{
  "d_model": 256,
  "norm_place": "pre",
  "rope_base": 10000.0,
  "lr_mult_o": 1.5,
  "lr_head": 0.00834,
  "decay_fraction": 0.409,
  "final_lr_fraction": 0.0,
  "batch_tokens": 131072,
  "dataset": "wikipedia_en"
}
MLP neurons of a small language model. Each row is named by its layer, matrix (gate and up: input weights; down: output weights) and neuron, and shows model dimensions 144-239. Each number is 500 + 25 x the weight over its row's rms, rounded and kept within 0 to 999. Numbers have three digits each. A neuron's up and down rows have the sign that makes its largest values positive.
A block is one neuron, or neurons of one layer that tend to fire together. Before each block is what it responds to, as a language model described it from the Wikipedia text at the highest values.

Word pieces inside names of countries, regions and cities, and adjectives made from them, often after "in" or a comma, e.g. Isra-el, Th-ail-and, Chile, Athens.
L9.gate498:532483472492458538533470481513464495476454487466557490517558503511531481505493461537448454517508500500514517428534466533510460458477475493511496452499479502491528493516481547525502537497528485477509488483494468507501483485495511466530524459523516459487535475464502503517493486502469443496
L9.up498:518528503498450500511504533499489505521506498497513511538496462484485539548497514519449518506481473434540506492518511522508498508478482479521538466498489462496535508538505494522489492504488509511501510489538547431538508468456465477535523508508471518520509490472530546511489527438514502537
L9.down498:485465522539490552473525530487492478516514495553496494511487491537509459494520517469480502508489488521489476495500520505517493473489490457484544495498504485471540495525484526504489491484525486507467495513482467472484468489449458424534466486536498435498494463465480524469506473500493481506

Final piece of a past-tense main verb right after its subject in expository prose, regular or irregular: covered, presented, found, said.
L9.gate544:548469493515561538535522530510495504529487516524519491526467489492443548505488500447504469500468493418451507493480509540462491488493561536496489486465574522505516524521465465461511471501507487469453475515508490494466553511464474516521486495548504519502517524509531489511502559514535484536
L9.up544:501476480504497475510498497493523500506478489496547526527481544457507536530477468489476496503533533524561479471492501519536473517537481483520483479522457539496461494491528444472496523499504489473534484514491480458531537525514476513468481445534517542496542479489504487512482505487490481510
L9.down544:543474496495536451495506541474477481511468558532470521514495499512496530470470506535460471512487491504478485565479536525472478503476499513473497510486498491529493487505506464455481484502528481534486482472534504485418514494472481501546488477505479552499482480517537503504513533494528527527

First piece of a place name (city, state, country) right after in, of, a comma or to, such as St(ockholm), New (York), N(evada).
L8.gate125:540467473479480502529477475488480521484468430487454498484506513528492445487503500523465475512532492534529476522487525508488517497540525505450488495497486506489476495503484528461496499522498520492499469487503473561473544505505531481536548500454486509510464459468482469473489504521435510521
L8.up125:531460485491535478473433521477511506510489463470510503527481491510517508491519472488487547507511491498457492491475506517515491510473426515507502518507531505480522571515507504512554500469492499500440512488502496505523481518472504476458465499496535513474493485542465499541468523538513521516
L8.down125:506519486441505524501506540509508490523517488587505527503487511467537523482524546443504514470510489491481503526516499459501531524534504479497494515485497513494546480512501478525505513503532542496494487510465501488505504520484512481497524484543491443501509510491489485499516483514468555483
L8.gate416:543504499522496471495468494495500483466470482494473487516502501466526475482528446502447506483513490474478510462503521504501531482472511488521495494506515507475513501509487514505528477520536502540465533539464463521477483458518478462525493483528489492479501475472501487491482497512429519505
L8.up416:505479482518454503548482500532494530496548495493495450507495511491518517503539469479516518516517514515483435502455538498507517519500498463474508520510501509517527523526489495514525511508491525482501453473502505462485517487524558523506501523491500518499511536483506494485432511565511510496
L8.down416:535557488490490468466515503455505489460492475559483504510479508492515536489519496490465521508491500484488481476463516488508496477519514518471481520511513531498509471475481472483483482471476561512495543567490468514500524457470473493473502498510445475534483479458493461522525499478511484514
L8.gate517:535519490509506490472502492478486537520479462489496513538471498495476545510487486514488515489527495480522514533454510523506526533474506466514549535500478497476475501524488532439507466483516478475461503507492497508500514510492548496501469476502535514525532462477473427460494529501458513530
L8.up517:526509519466487434543472445475533471495474464464525486485527517512492475496480524507454503526490472533465520467521512506455493508519462519498495486502563491522512508468482475520530504483530517523485487499516488530521506495513483470480473501494490492480504508538503478536528499495537504484
L8.down517:501576516495493474509495487484503498476531458522504505529471486457509528511511534469482528493493497481521460512465518523466496518515487519481509511512486529507481482491501488503476490478483518568453503515481513520510436480540518473513485516470517524513469500467515502482546510479486512506
L8.gate776:491481462541468480535447474530500472502466469497523542483502518501532500492522474500483532488491508438504484493475516470500529505528495518468469454491486531511507481516506530507476466507506539483497526490461455486507503515468505489482512536513477503475554492515530540497508504524487484561
L8.up776:481516514471446525523502483509486506477489518497524455519540501488515497508465457535487513469470506528505496469477500530520489471481502499566455510518467467513488494511499522481508485507507475489487519479509497540450467487500487453534523484507531498499495501423476482511498489453466538486
L8.down776:504529497511477518506482464479511504511480429504494478516467520480516525460523447472523549477482456469486465487485535439457536496516524493511507489504508491498549490494530528509464478488494470505516534496500507530483501494484506472520506513514445457509478462478489509512535494518503467497

Word-piece fragments inside place names, mostly countries and states, often after commas or table pipes: Sp(ain), Bol-iv-ia, Braz(il), Eg(ypt), Florid(a).
L11.gate112:506558486508486526460481488503492526455512501506508514489502509544469500514434471507483507541481506492513458480516525536544493509492519501504495501502475494444498487491472462504499486523501541560507502508504521489498480492500489537522452538512447528449505472460469473456507512482489494494
L11.up112:511501528473545524470494491480459483500532570528530481527453498465445492516510480471480528533488507476530524575526469519511542464484493476491495501508496522463490507474491508496450488507515495516510526548489497510547503566505501502485497463490513524517520495486530541490438486537509532489
L11.down112:511508450506548506523478503498478504538516475521513525470493471519502551480474510522496476525521527537521506513468461516536476550494492490497488461518536521511517495528482494509452522475550522531536473468473486524511534522504536471456509526558502490448528504464476543487497500556511509477
L11.gate325:521509480460494520501488504454526476471495470480526495494469526509540487518503462492485543519523536533470465462476535489532514480512504521505496529485515538476532473472476546505523470486454450520481520520545479498502497468504495519464481489487493507499518538489502516469482468496474513515
L11.up325:539521469479454502506481504508465494525462532511523471514454502524519488483470497502510463520508459476508482474490480513490510508517520479493532462462522504514510484544508484484468522469551490502503520516518452469515499510446485486506496502482514477515471506506485485500523490544492492504
L11.down325:483500478474520552505491529483511510501500512569506472508485496520481507544477447514522518520503476503489528456524524483521502488519470512504496532498548513543466531481463473552490522503475520464478469517511486503459492490500487546519460469497501446465536486475540519500497479525495508528
L11.gate381:509513475495474536499538501510470512517504500503500519493483507458496545469509467469567411493516489477493503487481489521509488449477458497512501509540514516463492481452472481501499489504533529522501459469502427510492513504499513498521533476546480519473522495539554494518431498499495470512
L11.up381:521519463533521496467503506514520518504508471492561505473495524518462487498466459505495493508522523514489470486524519504468492489474511551488480511501478503470521468488457478484512516518555489479492530469545455549542495519474461523527456493538470506478504522493484491527551497500481485484
L11.down381:497503520483534503476472475530512521479515504544451495458461499501499478516494508479521533521536472523512480499488459519506516463474515495530505517530487499502499480473510469494522483506493477506529477502496502500490533540498498502520499521463472493478501480504477485518493494470468503502
L11.gate623:538474497488471509505497480499502504538459515518493480529527512506508484515461481492479458515513539496490455503464538574524494496441486466516474529504492510520588535523464507496506488480528553531518505447464515489459490476502471494515521494512483469529482488503498534501488471472481481540
L11.up623:513479483515469474571482518474471527467480502475490466510508574530507533496477491515491470496509482506511447484498513491482476473455451544501466499516475457530548459507437487496495511523551518551527481547508482486469503463489499505478524514562511500520509485458521491516474509522549507544
L11.down623:490487506559454477525541507496546513510495472522469484531481464500476505494466507482537508528529479511501498517447527488545550455506446496466502492477511505551528483527495543517461507478496496521481474533478473522476473486461514475554476489530506489512488491495480506508509472492487492505

Opening fragments of proper names split into several tokens, often German or Dutch ones before ei/eu, such as We(imar), Gr(aff), Sch(reiber).
L11.gate147:484474499518517525489488496473523455508512510486488475504460547483465481506509499497473479482498506496492508536479461520482515518494524456491474510458483530501478503539508495472497486505442464457516525491493506522470484481479488501498452508557512535488475484537524504474520509476528508518
L11.up147:458501494492481501515524468503498531544504482472507486450538470494516526482506492470525462528484520558491469507487500499532534475518546526492524483545521512485516489518526498503494528487435498503478474511536517459485468514512553507441478521526513485486466515518498524489486493463534513508
L11.down147:536497481516512510471490547474518492495496524509472515516474521477488517491482529546525547499527545457486533501477520469523501484463461495503482497508526477488485507572508467506500520477488489476476491494500489542539496503507444486506525547490509498483507491506450480494515465470500476519
L11.gate594:492490528481509534480502484508497473530486511484485466522459472488535494485467517459496507429470546552477492461477503522523462500522488461544478497485474526509505502537481478502476461509491500507521496467466533470545466522523473483526517493509487506519472509500498522496488519500493475455
L11.up594:494469481508460534499484476495509508517505493519491493510524460496458528497511484423466543533470514502525490488486502524498497520510534473504506463526543491484489460521522534529521513496576462484492488511468509519508495475509489478473464476512499502494486472532502493487534505489501490463
L11.down594:529469521536518529531541472471547451509448451629495485462502500520454518488504543518508451528508463512455501496519513479483508526516483503480476515483505535522538504466478484498548509497528491487484524471513486491515525488517513464523494508491526505539516522510501505481464502481494496526
L11.gate643:494507532519451510489492543514489505495493511520522489491557561531558516497503470495518538516502507494489493477497469525565475532484459517486546509504516453516507478506541504492527471493546460503486542463455500531533476485521496521476487477475487523506475537535525497460500471538513488500
L11.up643:486497512522511479467507442523497504522449511530477496472527499480495438524450518498497463500506515441531498501518496496482484514498490480476563495459501498507463531512561525450474460510497482513497509489518492502438480468509510460442535520526497552490487481479511513468476492480497486471
L11.down643:463496530486536505468480480460473452488499516560459498514496476546534528543469554483522503541538476494473498478509461528489509507514499488473483487540466508447449519501503437506498497515444481491501527495523496487477470506448485507472483524469539501464504520516505514520488471470495498478
L11.gate771:529483461461506507516477494498503491535458516518547455499475488496477507475522488559490475488514567513480511527472473456503478477495499522493503503462467480503486490495544513512535467489503465451495469511470486537517523505478515537485487544501519500475450465499494486494512484499470484461
L11.up771:450456506468485534496536484473511494515501490510502516467528505513512495500511479495443548501511524522496500449421529479556528533466500469518510504481500484472542518499509513496490525549486502485505468528495483465432466480546507504485497515516486500524525486499464529516542465481515485489
L11.down771:533470502506472482467458533437489485499496465484476524515515530478511505498501516461481503469499538490510516470496489500538468542469474500540466492523512484506427497476502471527536495505500519510467501494527523484493483485442526506524518492482512522491557529503510477491505511502551517478

Word-initial W or w split off as its own token, mostly beginning proper names like Wisconsin, Windham, Wallachia, Wright, plus wages.
L9.gate62:533491468535483520482472469492533466512431508547560485516532560479498489488466505461538463541475518554495507468515487472503502540485503510475505494459513508491531517520457499474510481474531495519548496458489481488484488499485522472500497493530476491487494484492526498540547490499515498514
L9.up62:536538507533502484512533476448522484457498514513528497508464502512435526511458555494492482510504538464460520474502496439488491489505496496473503522484503523505498488483496477490479457518514527497494530485474524502531485567508485462511491532498491474502534469522509524533490495497537486493
L9.down62:514509536510488490505491459460515490511513483471531478530543489470517503500498505479471500511486488522493465465528505459445463523484505470510541482509478467488474503547502439512536485552486543486518485501512523534548446465442482466475502520519455539502482518510490535458479467516513487491

Final piece of a verb that introduces a that-clause or object, mostly cognition or speech verbs, e.g. believe, admits, reported, felt, signed.
L8.gate170:451492490457486511482526470511503503510478511496515511481522514514511480482501489528487526537512530518451483473527474507488536487496512529525495558482454500488494494496543415477507511510522487529480499484508500497519511508498505485472490488514522535454478505528497520499478479522472489482
L8.up170:454472516522497509525492484552478471468492504495480465524489507485496521528504493469468508497475522543538505488520501521456532476511475536519502493511527539507519448486477466498542506519494501470498552506505513475476519539552498476510466501493548490482477523513431498505500501461521492481
L8.down170:504529465477473486527501474517466492526488478515497498490525509494532533473479476492421490516458513481528471518525530514480480523466519529502495477492482482517501495495497475470477510522491497522522498483518528482500471452483466495512459488451516526529486505476471509492489481500460498513
L8.gate201:547495470478506550512496543518482450511478470495490492447476504512512490525501496512493540468489528542493480532491488522497456496472494492512497519452514521494545536500492467466486472505504504516500482478516475507482511500517485497551461519493502470498531485539518479540519510510520493426
L8.up201:518481462517515518550475432509517514499536467478484470528486530525465489502518493491515515463514485541481540524476482527478490503504512498491509498477479499473496502497557493486456507527537484513441504493509445464500486487521461527500494483483506466518507499488497498505490478479480524501
L8.down201:519529505436533488503520528488494462509486486470473512474467449498495520537498506482503486458502531533543478530502549521516524456501468487482556529468486526511517515541479477466489429503507511485522446492501506505494527518502485502537500490513512517485539530485472514502475508535480516499
L8.gate231:497476513519554505509510510526521505540487526524465524525505527521497506492487482476501499493502473519506525499500507563494510563503482499502491521504497505477526525509480477464472453531463499510495500477483529504482509475486481525523450458531540503475491492501528472506520517509474468523
L8.up231:532480526503517538488531460514507522514512478509471459527489513521512495538475510486498475459487460493465493535499496516518496498451493466437492522499517505531492490513460476508552487520498496520548528477482507461463543495495502488524535489506477504506520512512486459538482450519469498497
L8.down231:505505540508541494467562526514500476526496531489466530492511482549476555515490506504491566501487497481506501485527503517548496542509525510494496471472456499468531558502445475475490455516490520537514507530536478498476502505474499526516465518526490461512467508533506480508490549489509527501
L8.gate908:487460489509508513483514444503463522519514506487483474501485546519547510474472497502477489492507476582469506492500523505478491540483496501492539511484515488468489505510504444505501463497472517538532536513506523486528507463515495547524453485515530475478492512503462461509504476526474508473
L8.up908:524493486524485494480488456528535474469529519486520517490512536528551529505502542514493525476481504514489543516499516495477518502479497541522482522512526497512514470503506491471499447517452491555516511496520505522486461477517483500516501488502482488438545553525480526472537473551476495494
L8.down908:464490461511561570479536493499490463494515473471479455468489492559483486510511505497465512519474505500489539459502529507499467501482505504449481511478548516532511484478518421470464441517471518482521489484521474494520470525535483528497501472526525520480510532518497510470479496519478508490

Opens Markdown table cells after a pipe (Team 2, 32, Pos) and numbered-list digits like 2.; weaker on word fragments in prose (re-signed, sp-ent).
L11.gate305:495469477489497525505487496520471507515528531462536515535524496503496506560509491488499508483519489520488539511495507485503486494530499477507556500498443477482521501527449523485514498518427495474512434458465533534515503548501526463500484546551512533530507548480503497512488525492448522473
L11.up305:442504495521516530498474498500464567475509553442482508462504513517494515502502525483519507507513501492477550466532520536491472512527509498568510505540471499494494433485484513508512512482480542512489507505478488481492436536521533517477519468520492515517535487499487522516493495497502445517
L11.down305:496512498460473487505523472492536467462455473501471481507465477508521518516505488489533488451514504477488480470504460523532503516518477507502507499538491522497484541513473490497499522458494480523508489494524480511484479505508505517539506516517460532561547534447496486505505439453497517471
L11.gate368:468503467508493502484512520489475497534513461552506506549480492509555527483479487497497468491488505512482442522510497477503510505479534504511522504543496492502493521479475503473488481506486490499479500546499554436486537485505513478509462502451514517489522494476477510499495487519504519545
L11.up368:521449500527519515523496486490484488500508544491525508490469451460530482552498481437523504527465506518471532479478464478487475538469542499490484501526499459492524460549476478467481482537465503508468512450521502525507523489460523523520427473446478479539490468489489473496472493510506523485
L11.down368:480519492490507489507496509511501506510486496479519503554533517497492515479555512478484483488557527462479460475493474487503488496534481513495520506446483511504518501501474524486499534479546504546505495527478461460458511481501488505505540515527528516502486496483496537500528496497473454473
L11.gate491:492497516482480490519539476497521486511510541462531501501453485526483499537496486475520568521539483513505474502487503486511513442473541520483524522489508480460535559477519488480470491550466495469447549498523493506511518527485501468460534492493507496511476517505527498546488463543443530511
L11.up491:485499490490528504478505519510547473511475497478553497511451467500487538514513485479513533474491471491528495538511483534463492490545516464483473523486461512518512522492454509521512483483484512500494493518470484459531485507477461497529534501506539454545505521543529524450491490478515513436
L11.down491:506447534492522517493487519485510509514528502540527465504522501527506497534506478490488479496516517489485505478477499510522483485506534516446526485534508482466493490531522466520492555492485509481470525527445507520499494497492468479501535502504531532529490507482513480558508496503449526504
L11.gate654:473473530457489534495509498490497486522498472484480498515514512522547498524486473476489504524528476532528472531562489527488495464469478541501465477521484513510452515478485432492497501496521449471518511499490448499479526511534500521559529529524535552535464474485561513512484476547480523511
L11.up654:512498494503497557496467465509509483518526512487481543500468501454497491502489493507514476512505483480486504513475495536481527495543508479474483489557472519449487482422531508509482471499492536504497501476525525483531509487518476513518501509521533528512465513505535517493495457457478542470
L11.down654:519507499491505519540517501554462518509525510493512475457496510509459478530519512520500460501472495511478513505489460510462515469511526479523508470504495499475483491491472519486528511440483523526512547513470517513494513482483488501488505503523516523559509516489544484484516511473506537528

Final piece of a transitive verb, or a verb-linked preposition, just before its object, as in calling it, accused Hart, acquitted the, tied to.
L11.gate26:488478519529512483476509504503516481478498567458547480559503510527453514527526520525489514515496521485506480512534496526548516520524534496499505488492519490485466494496542485465478464482513523503451474523501508481439521427479455542525497489545499471525498511533469511487524492524484510551
L11.up26:514530564515501520462460504464501493519535506519500532507492471519477509511519518495502512501500494489533510486493507468450492516477513497466502515533472512468515490504509486481478504493478462504490484501501529484519504545489473506496550477437504502462475483515473519521483526507518452519
L11.down26:510510455525484490516523510518526504474527430463524488488479530495498506483465505510503478484546501485486472476492551469538462485460492494492522448528498491472505505527473547492467520535507500492518580495516476514488504515524527461491494535515494507506489528477527484494515506498485524506
L11.gate60:508458497530526539510489492466481515502482532485460540502559493511463526481505495484467481531496524534487487481544496471466514542517493503458506546461476543484455479531487463497509454590483472542497460504494483512493482501471510478488495515493518521490505467492512512499506494490492484534
L11.up60:503448497486546452519485485548491476507534509496512473545490499504473498553506491493474502466503489498494508491456525466519517503503523497495498487464528525497532472526547505489497492498495484466497513515547464482504530491520479484509525497488470520465531508525485536533518468508509505533
L11.down60:465511502552479510514512526503497512536507487380494494465484475446510470492528527507540516503521530503495481508479492475476518514491475538474489477507505519466468498477488525475509532494506463459479527510506534479487470516510478501514487476503469478491486509459511514508497498560485491510
L11.gate351:529499500540498524511478519496526477475504525471500552523507548484514482468514508539498483535516515521467499478533489512470506535481516481497467516524471480518472474502542545489516526534489484481479503477563507525531516504463459534478466489525482503532475488487539487504498494524482497453
L11.up351:478495462525466478488515504495486537480525483473486495529519498504491540457530489492457531514524515467529492514484520493490504495512525468512443467525507526478492491469503455522500519492497457444477517487493482491476530508464509490498527488547488508496508523502518484458485517534456479552
L11.down351:507521521523429504492522506478505499464497525380481498494482477510500484501461551478512485472510489492473452498494522466507513479460503505545502458480498541512489519534507509445475480514498483486508532505545501494499499479495481524517521500475500498466501528493503482502483504490530521447
L11.gate850:503468510525502460511487530456517515527507543482490491504516566491480480549477502542501464482474524454473494484511491532469502481476495497487470481505516562462485514502502516500519468538491494501495521453520530508506539482485527497518527504536499504531548462501499491516519514504522484540
L11.up850:531477500496519488478491519482484492537483530496477508461537478509499525505517496492507483504551494461467524532519527485476473532492466541461500493497508458476488457502510489500524569523437483457468496528499498522479533506493497509527504529519502485518486527447518518492451481515478505541
L11.down850:525484533542499513530522522501483532503526483439457514549518502523468528466491504506469482515500514537474481457493526495521492501488497484490479521490521504530530538495522500508524517490496461493487549548589482519463482517516515502489486496524490524473507484534518531538528527521547526490

Single digits 1–4, mostly 2 and 3, in table cells after a pipe or as the last digit of years, such as 200'3', chart positions and scores.
L8.gate485:538521522547521509525461497478457532510459517530493450489521491496545532512501514517483485501464452505502544535513487497490494472523479481475486507485517478504508534485479517545438503494497455503525511542511471493523506483529494517493448469588519503455495501516531490476505443528467460500
L8.up485:497480463525503491568529480527511472500524529525521508511496474474507497533522466500531508477551491517544457472493459508520449502482486493469487547493485534505505520490526489510497513522488518462488458514489539465510496518497495544528528496493534505521480479534514506469558520512454523506
L8.down485:473518514494476456501470476498487506482553520481504508496522493441497505536512569482522500480486480527559485438509447432474552514492495503478486525473505488503549512489506460480476499468489511442522504499493550470520472515495551526489519469504520497563543482496488511473512516459476516518
L8.gate778:518534549467507538529507510464499545503476503501534511485528497551519525500500490510492530506500503534556487494510477491518512506526518506534488510484499503507466553522496470532458495499479505487491508541480504487513513498497505480499486483514481545514479491460533507518464476509451471482
L8.up778:520466518466470496525501532449505505482477464524481508526478482525515512489467506499471455500474495474496474486483507548482501496515487474514455518513501489488495479476485509480505483562450525481498503512549493475479493549527519515494515501522486481492470506470477457515475517487511501512
L8.down778:506499564479507533560523453448504500518523526514518504488492484494550488533497471490456417494495468547589488494476518469532536480522539493534549486506490463527477516494487483500451502507465512481514469520518524508528499523486478485505514502529506496523503530477514518503504472524483519535
L8.gate839:509486475500531518511466488466513493467523517510501425475475425476483544546487467469465493498448496536526521554482459522514514475477522517507517504497509479505533466494451483487519483488492528509520539470486518517512511510479564467492516474535493466479466501520540494461475507498458478488
L8.up839:470461521523488510491530509420469534497502475480521459467479499442494510517477509488492510489510482519479481525528500493468504482497451456507507483474522497492476521473469443524488516474515496531499502475516489550544522488483480482481529493520506543542526532518492492493493513476481512510
L8.down839:498486518486514499479504472429493489522494466457469507459467442478551530483486493516487512492542482491492511500494531490524498493477498507484504523498499485508511520494500476463477495514459506422497474509532518439537468502505491518528499501514498468459506537507491502515461479552535530498
L8.gate993:510520500481522474512450523532513480526466482505480525483492506531504531513533503453500540481504481489517496476487496496475464471487476506503497492503490481523465542508469528444447476478516507532437495516494499484527460498434496464500529498551459503513449479513477490493504480537498497492
L8.up993:494449491440527505526487536490531495496523497473502493512517525503532481543516518469503476521523486549446482515502498526537460482445430488539540506524480492505486523514493487477515478473489517483488464551529495457486494499494496522509548493566496484474499501487505495506490508514521476516
L8.down993:530539518500507475512489549482448510500506497501463519483484488485458521510506508475460516509505492481500503512498493520508484502521533471499516494507482503472496475449477529486490497489469530547503505535482504462527472502438506499540541476520525503494512512494505517490486516554535519498

Short subword tokens, mostly a lone w or u opening or ending a split word, as in w+aves, w+ounded, Bab+u, Bibesc+u.
L8.gate32:478544487528477515458534469448484483518463482498531496528484514484505468539499491479479429498473481545485479494482500525501529524510530473496540461519496544518517462480548475465487497483472478487493511511486498474494481522519507510463496527508512500500497491511524490472514521479517502492
L8.up32:530500518532474529531544549506513524514445496501527565506474493505516473525453481516488499492524476501486441506494490483487490531484486524529502485471500469517485495472534504447487534464498527494496505498463532512452452499484530493516492535490422487511474482505516570541515527503532514488
L8.down32:500504542479505515525512513517491517519523504497506529518529520541443472512421502474519473519465484535520525473488458459487467551456497513484540497548525477514506506519496495494464510463510522505468554498517503497502495478536483481519512482498475480523518487512495465507447503526488454543
L8.gate36:461485532561490506514482494475507545498510506479518526485494460583485462511497523528477480449528493515510475473498514447496488495498482508480507533497561532478503499510501496547485482563498487458514530460488479523492487490523534524473482578456462508477484502558458512510496540517496510505
L8.up36:478563479514523532457486498537519469511498501488518494527463496531521510500473477483503479454532494510500477454503498475548525490485510508518527533493446511556502491518540539483501532524495467492513511495487496509516534494489471522496465475537547465476528490496533485514524508523516446540
L8.down36:522501543514520538482487475458430475467511491473497483475503459492517466525477491450495520529476533545514544475488460455497500487519490487507495552491483530497495506495545529497509477458454508500531496497484475482460542489538494522526471505543485460461476467486508518503528523468500490462
L8.gate239:508498486494476517517490508487529471524495480454518497521458555521489495466517479476490464526517447537509508506473497477508472507495493443540533488519528527461528517465498471505503483531486538495491508497499505524466453467519493493483561512481500484465501498516501499496476489546469504517
L8.up239:517549502524519511543532528481488453498480511459474539516484475517508508537521508427498458505484495478479536536497508497512502503496511492460519509480522494471511519540546473469497513516494512503537512472473470526500521476509449526492503545453453476515519497552515552525517533464487504521
L8.down239:528499485541490527476506473488509466511492504511498465487511500518503503490492518502501494539435503538475490512485445511485536508442521493495565500491453494510501482529503481503458502504506511510507471514529537533523521487544473502508529503509514516516520507482506561492552493436509506514
L8.gate562:532495479480491484484490513483535494466489502492474509475467532505491497466544484526440432492507504528500521483529480517524508492478494534512485498536500520473541469505494497537461499477501513463524500509536439529498500497522545460495510481544457466510483505508515473510457504527483484541
L8.up562:487517495486522515463529498516510508515494496493520503541463469510485531545502497524526524445538530511514482465492499478548535512507478510545513500507506543522421470495482502503476547490489529490532503477487468546506485511522497483451489528481454496534494481542522505498466531516467512451
L8.down562:497459508512487500507502483512499533484494522505467544510517510495492505495482518522501517504489549464492523487475467521507502505491503494477515474539512523481524484440478469510501497486530528542467516508563537505494465493502500480512508511513482499531532455469495461521473529467518442550

First cells of table rows and list lines in Wikipedia tables and infoboxes, such as a leading pipe, row numbers, "No.", "Rank" or "- ".
L9.gate302:492504532479493517504483501441499503527518484480524514552490507509487531536493512442508514499479547518507478466515510515516489531489493463520494461532449449486483489503508530491481490476450482534431451550484483478517478505458493515500529515508514513499470488544488508531496492501443507501
L9.up302:484531508501543542498519518507513455491549485471473487515468483504500472502474442487486487505506525500516514474491517492501477505476536528494489461484459465482507510461537474471528492509443550491473481534488527506561464510487545552498505512509452486484478501498530495516504441545482507509
L9.down302:481481516508517510514495491431492494534483490536526506499453550487547509524521528456514496499538484509472497501537501519511513471499506460491542472498498465492514525501511516497491496472476516487462449510493474515508491478452480515499495518480500538506511528475521477510478468487455494478